MLP neurons of a small language model. Each row is named by its layer, matrix (down: output weights) and neuron, and shows model dimensions 16-111. Each number is 500 + 40 x the weight over its row's rms, rounded and kept within 0 to 999. Numbers have three digits each.
A block is one neuron, or neurons of one layer that tend to fire together. After each block is what it responds to, as a language model described it from the Wikipedia text at the highest values.

L8.down1117:484516504528511498524480436467558581492531533416529464476456540457492466542512450462490516515532458471544507520472581551489471400577465472488456467522488524516627514511487497441544585502504525453476549559535436511471523552471483475562581518494556457539412503524582519449489513484514403610
Description: Last token in parentheses. The final token inside a parenthetical, just before the closing bracket, especially years, numbers, country codes and round names, e.g. (2006), (KOR), (first round).

L3.down306:455490553539488540439437538423538405407504450470519429527470386440470506515456497513536539494474573476483501489511474477524483539535445520510520520477538473491499519482478524463566462525510502511508530488500499539463522518519630509455458540565491458498524481499547470508518487498503512476
L3.down663:476449514559501485477457519495487492462472498514542440455487501526498533534483447468526590459508540562540610486520551488457513482489498533523581518459477463524531456512531543513537504557464463550546521466531604439498525522499552573489501507452486458465530482494524431537539462584487488550
L3.down794:468414461509535511469446492536543499520467510535493547471498535499552461464465452449512522453498457455513489523507406553486524501521440511528513491533610524458512481458517512531459499474443507507525526500418541505542464515461534471519458461565525501463480481505507662452447502491586504515
L3.down796:468497520469460504476471511484486478505452498487398512471518517496511550491507488499473472663495498480510472447498449501570461494486527472564444493506514390492518547477521493573506531458504484559451528548556512467493549521519546494546549501495503475465537499482471470492533479465509472500
L3.down912:533483498540453540481437458493544487546426486470493467482562538521500578447521552516526523548551543563444567432497494523537569529486430516491506590447466527484495519496485549558454424449530502500617465516466494563520511549520471471546498551484504484519448437491503520511518494442537440465
L3.down1029:520499526530530557453509547468512485487501509535575477540509550591531460466476470446542434550550510540479430493529485502548558444474505514552481499473498618462547509452488527477457465504519522479447533537542427511470458408478455546509533553592462496537508546526532518473468507488587466533
L3.down1102:508529457497472508519469460486532464473499482495484536481570438459495497464574469476536464492547495491467514522564497502467499449521420467527526531519560580484452555516498451481486455492430467468510530571505458505468502465544430537548476467505619468535468488473485488494444430574586535489
L3.down1488:568526555543403538461458492522523473493457537486500433501497499516522537438507540503529455451553518495472519494485463519520472510468468431512363514469531407481429500496501455578482439474501528518421484557564469490520526496488541536425540527518475492529473511523492538515486435442544463486
Description: Person role nouns. Nouns naming a person's role, job or kinship, often the final piece of a word, after "is a" in biographies: footballer, member, uncle.

L8.down692:460575468541519485497468467503504517529509530513449539501507539480508479514474494495541539488545546551496478523503532575474440441523511567536526526525493493461544467512487430523535522457498513565606491464508510500477492494527444413571445479546493474511508532523530498433526393496487563508
Description: Role and occupation nouns. Nouns naming a person's job or role in biographies, often split word-pieces, such as coach(ing), editor, referee, composer, archaeologist, professor.

L3.down5:447461497495479473492548530506513439515516531563440458502500542498511461545490532488417491472532488457535493470521463535545467511524592478529497560492559523447533486528510515535500535426506396528464521534452450487511539478415536469609513507474446507516480564508471476454513585468495560509
L3.down71:449494566534555540470495558537494499507527506524446468480510574483487463534476486541463481414560549489459439506551507512531495527530541456473446503492522391499539512522456499441517543498547466506432567517546478466501520553494580415535366515427511517500527522551524439519484558522441537527
L3.down95:556455478578503472490524506424518497533467441472492491498482600499558495508451489592431516491538474533550496548494472486503432497451424446450494496451578532452501532535502543464486432476583491512543467507518438513556480555445469484500477441562476434508479489539440555489507543473503535471
L3.down111:583451487437498503440503473503491531527459509527462437523479520539519469541552491484488504490473485475456545525506528523545512564503466534474492580536487472514499516572565480543469542436454538524528481430509526524451516474538529395495508565510555443535480543487406499479576481518505594499
L3.down934:453439465525532484545552520504539460391602527505506504550534487463534454448499469453516491420507487459448510536542512465443489559506541504497474553466578514430463459529532523554458426500509527440523428499496433521480503474498494467481440543414551511582490532462546520532564582460465513565
L3.down948:490495480486555506452499486508485511528440453490530515448502541522458531460439509537542502552487491546553487518514532510554552553509485540516535585508480520482468552488523476464464467494513508516499534453468462515491536629543511469446453443431489501501530472511434591571488503490444469510
L3.down1230:495525541538482469518482464485488453497468498385492521553505423494495475462546505552473490470507552505466513446437506498553470488530590482551461481434544491526410507483475485479468475455491527485436532548524448496476512486477552493524448407524568572512554552529615495482503475570522478538
L3.down1305:573473495539470546514442494569501470489566455452449601480501465540430460415444515529547592480463498481484528464469475508465498500471497500509509493474505494456441531508487479559450477509529515531473528496456449516477524554496542561526474488578503470600577497551487519465505491471506545520
Description: Word pieces inside parentheses. Word pieces just after an opening parenthesis in tables, results lists and headings, e.g. (secon-d round), (s-ubmission), (head coach); also mid-word pieces in headings (Fir-st round, Re-t-urn).

L8.down1425:507456534488551484510456539496407497468481498468511483534525508523563498465496515518475449477555506466527564480498514582507462487521585430502461488477489482477504463515544545504491520488496481523482561538495479542478505506553484498553475552506510574585458469481555424527576463459469525463
Description: Table cell numbers. Numeric pieces inside pipe-delimited stats tables, such as decimal points in .524 or 48.9, dashes in 9–2, and digits; weaker on CJK character fragments and mid-word pieces like deb(ris).

L7.down133:506465480558467530540467451483502429386477530455563496471593466465466523446461491459558458536498523482484441558514529478410481493470502445389530540488509464483586519480536507527528488490476527522569472510546547564511498548502580533398524545543558515552504513529524501522454500495528510499
L7.down323:485546466474444508530493512497545521494501423545445490509403499488567555541522507505532519494478399565432477512495495537511522483527497536536569508506483433574498552521511459475505439556458529505495469568528522503520559527527465598492392574403542532530450445462470585521563580438460525517
L7.down397:532500524552482450470438508556479572493575457468537448503490473583505435466422460560471536527451493498530511459523506568451504469527400507523549510497493471520487463538495465456512403493442487475458525513559498504489515533462493484459541489558491551534522520558509382459514441506507530493
L7.down648:462518533525600523480503523393557589527521513475539581497490518506427513528511556485524517505496513474455497482549433477547487478572417471485511439452431546504504494506636486533492464504401541458447492533506463504496516528523488505506579538449467482483498526457524547499502469495528448473
L7.down1103:487552506557464505472576448509551485577505462563470483535408505551486525547493467451513478482462468473536516540558533577522543517518425512479560578474489524404469484538522564533477519460542471551519492465518506524466509542444477497486508483520524502500479456439454440506547512447458538507
L7.down1158:461470548509579492538491535510518508433474445475499582534469480496529568434537557467507510472455445493467513514468492573453484455524511477475496546491482498457474468561437483525508415436527525499507557496534474480519562524465532449500496412487550571491511549492550469539466491485499478438
L7.down1301:427554523477567480483555519470521474473469458440574462549531526541519513494456501453487474479477496444520539473563531485434466484475444518539551495463512520519472450491451557546495484468490498518500561475554503525502475520558525458548591454462555536489550525453537466499499468522597431503
L7.down1347:419453502534535522383491506447559538463543502487421461530535474496507601403428449521474587415543495475519510412538492493460528508461458469496483506512519574545497548472484463528486505461524503466470618597534594548413542474494557522499541488507544473526516520466549476470506413510486500453
Description: Role-description onset. The opening token of a noun phrase naming someone's role or relation after was, as, or became, e.g. the (son of), a (member), former.

L7.down136:513534500604570535460558506559440497463525521499494547492439511488508511520524492498478530522561597523450432558530522512492533483563526462432479502532473481491463495554544497544508516576506469484480493490475463517521507481472498539450459437434468562516497488496382555530471471549437466517
L7.down628:521443495514568502504509521498503458501434492472406524494500496435587482495481523431474515482502558541482497545526481491479463443503462464477486476543445594477451499563523467450508515435478454524453490512517470523419512534485495498431509477575460511547524497559534443528534491480540592528
L7.down783:510544423482530553618515430518545500438486589544466536516524489485534494510517429446445548462513432466422505487532443529524541495529523481522494528489474538449522483477567515472470531437547458538538460493447462538538510498520478495493568427536512495510585460470499439491455500503479487472
L7.down824:439540411463466475492470458480472508516512467492499488463500504518486496456422463521549464513512527592484466461525471475529448502486484439498545497452533463506434488497497495496507503498518535496445496578492506541400536517479537460467524475576494496434523550443535472492485463506577424445
L7.down949:424484452507500491548557462469483516460499367530544442496345497550496495544544510467513509459518561484485483486567513561489522500545463482527471466431504493568579537549567504482553435478527521541485435460540531524508522479468473435472604424557588432499510504582446332488558528457528537526
L7.down1029:477478485565514499531563438513508478419434506476487433416460499516494520499511531536439518486562482483503562473572497453515529498528482457454514470526418450603499443516485458464445587503508465588500560536542525533547529523489467518505537413472491589562451536546485495516589481459592492514
L7.down1271:540483514477576514376522529576550513499520564533472468442513549462486476528565494465503467425482539511509473481500522470486459423507446423537465550503473454496499507495566555468569536473521468478520478440482503497515551539535436572530549498478520536477486479565509467556434560492543476495
L7.down1354:443603585530522436515495514512527470494547530543477486502469533495467509502550522492515510446482494497539503416471491484513535483454593440486568491515513448506425455471428491493445399560543503490451496461496484523470475469441529500512450472516487484534496533542497513518475524449496510534
Description: Markdown table separator dashes. Dash tokens in markdown table divider rows like |---|---|, plus leading pipes of table rows, and a few mid-word fragments (pro, el, st).

L7.down215:534472485469524568462533511474506493513464530509513559558514548495526481476516484543482428586477528519400552540551486465565518444496574481487541529570483525568450557554510530522494462539455515487434436554530471422509572480546445518423476463512508503505500561455454504509499561488502476510
L7.down373:499505563495519448425503496484510450574521473507474456574463474474601487570553535421531480541527495549451563471568425470491576510542576471472533503534522506504448603481529498500450496532441450491425595458547494495499502557468578531520460441526468516526459544523488442540492554494532450485
L7.down484:459483465545505453489488510526501477444475471543517516518463530527508512450504494482509459556521446541516411481561483505455438494460594512477490483540478567485469487595460469487471517473550484485447533457564467459471490530481487543477593460472519489445545577526569386405540517465540525499
L7.down578:551526579461537500463449491417550493496502436454508482477513421501520517477471487513520529488538539483470505553502488462487498503507496521406491497508545529514496509484490503502511539494538485568508530531466551476496466538468500597488507432517476511445499572571400524546582472519518525483
L7.down734:478541534622497484418533463523535524471486485532592472489479532522516508511547457504573435543508444548535546462538514459509443468488504531542540431538544523487440560560455519539456393497493479536505555542580522426489542509563543526568546461495560506529528505565566516483473432456472488449
L7.down921:561439511461563471513432462522478491476478450508505461500439530450451548499472455578471437529491514492438430453504469514539517549456487467485467489543488459537502533558537467476473580481458529524466537504500495525491542557511577483517512443470543510460529454499492531494477480461484570452
L7.down1235:499513459487531503556530495511474499537472503492538505465482488504496517578459495466538461460570566563552509501501513409510444535477585508545496483462551558569449516547525498494483451514513511508502528493524442594438489499444480552476464566501492464499536509463527500461488487494498557512
L7.down1464:521509448509418500489530436512531487571432457497538549515442572501567514467481482479493451465480510454457519464592511482498524516486479498513529464539505530533544512585482449511445534530491554500469505487529535472460488502442556490532445526502540486549609490458487433481519466459554492437
Description: Empty table cells. Blank double-space tokens filling empty cells between pipes in Wikipedia tables such as election results, sports results and filmographies.

L3.down56:501520469400503535489524475503325491424507441545522539571514510479559490476463444549576536528525557539546515514525494516503508459496450500542450484526470463471563497417474492505502574503510554539534517545592464447483529577471463506505488521495497584442532437450491550432489489508519559424
L3.down206:453491475577433390423486506511462463512524509537487524491495509484561450498466493426544440517478531523442569480424491476508557456545504501481514446525497555443513466442490567525497511505575439531527524552522519448571442383521470481452496424498535514505442479545510659455487488536488435491
L3.down365:457500463501525474463524502487460446502441470477535542510543444446572477488418482487514524538493516509487514497502511542456599489581499527513467525454513475488481536418561503499499592507466523583509496475504506439445491521459547511494470516561500471457513485520538602448414496577525540506
L3.down418:488537523508530470507491545500523459543526552575485527527521507479565426424465552475449456535476540533507478474450475521509503495458521460563426458497493501516538522470543418493548537499503509507566505478534489528456514575479475495557476439516468561530501476516559555497461489511503521488
L3.down616:498494521543471453472543539529367492510392482449505477455522479466534412469516461477533471466505536466490494423446517490511524445496544530525522504489466468470489497403465456480546604455498581537466523441530456430489554479482499551518519551450477480560485512448529424425467503536525540460
L3.down621:564554507440508489467556520455404511474541464467476525477508519490537483469448482481522542549505585564461522510445471472544573452507513479535420458468477480468520509483491527544574549517485508518530545560572476533490508562524462503515567484491441503461524462462575611462480501488501520494
L3.down656:460530455464469546498481473478502514450568504511524511532503505519561489565442511441538522557463483528452520494502546550426516426589448465529545512510553505509489514434537478539518515517474479484527496405519516499536505492498486439485438506548524522516500511505504657417519479551582476520
L3.down997:477496465493455496408498505487434514441440462531539506475506494529518446469504446523493482511499568544483462512529545510545548477547472477530570432538429490506515427492486498439489580525481563483519516513513531504521541462408480501498510549446495524402518472489495472484480499477529449529
Description: Wikitable and list markup. Tokens inside markdown-style tables and lists, such as dash runs in separator rows (---), header cells after pipes (%, Refs.), and word-starts.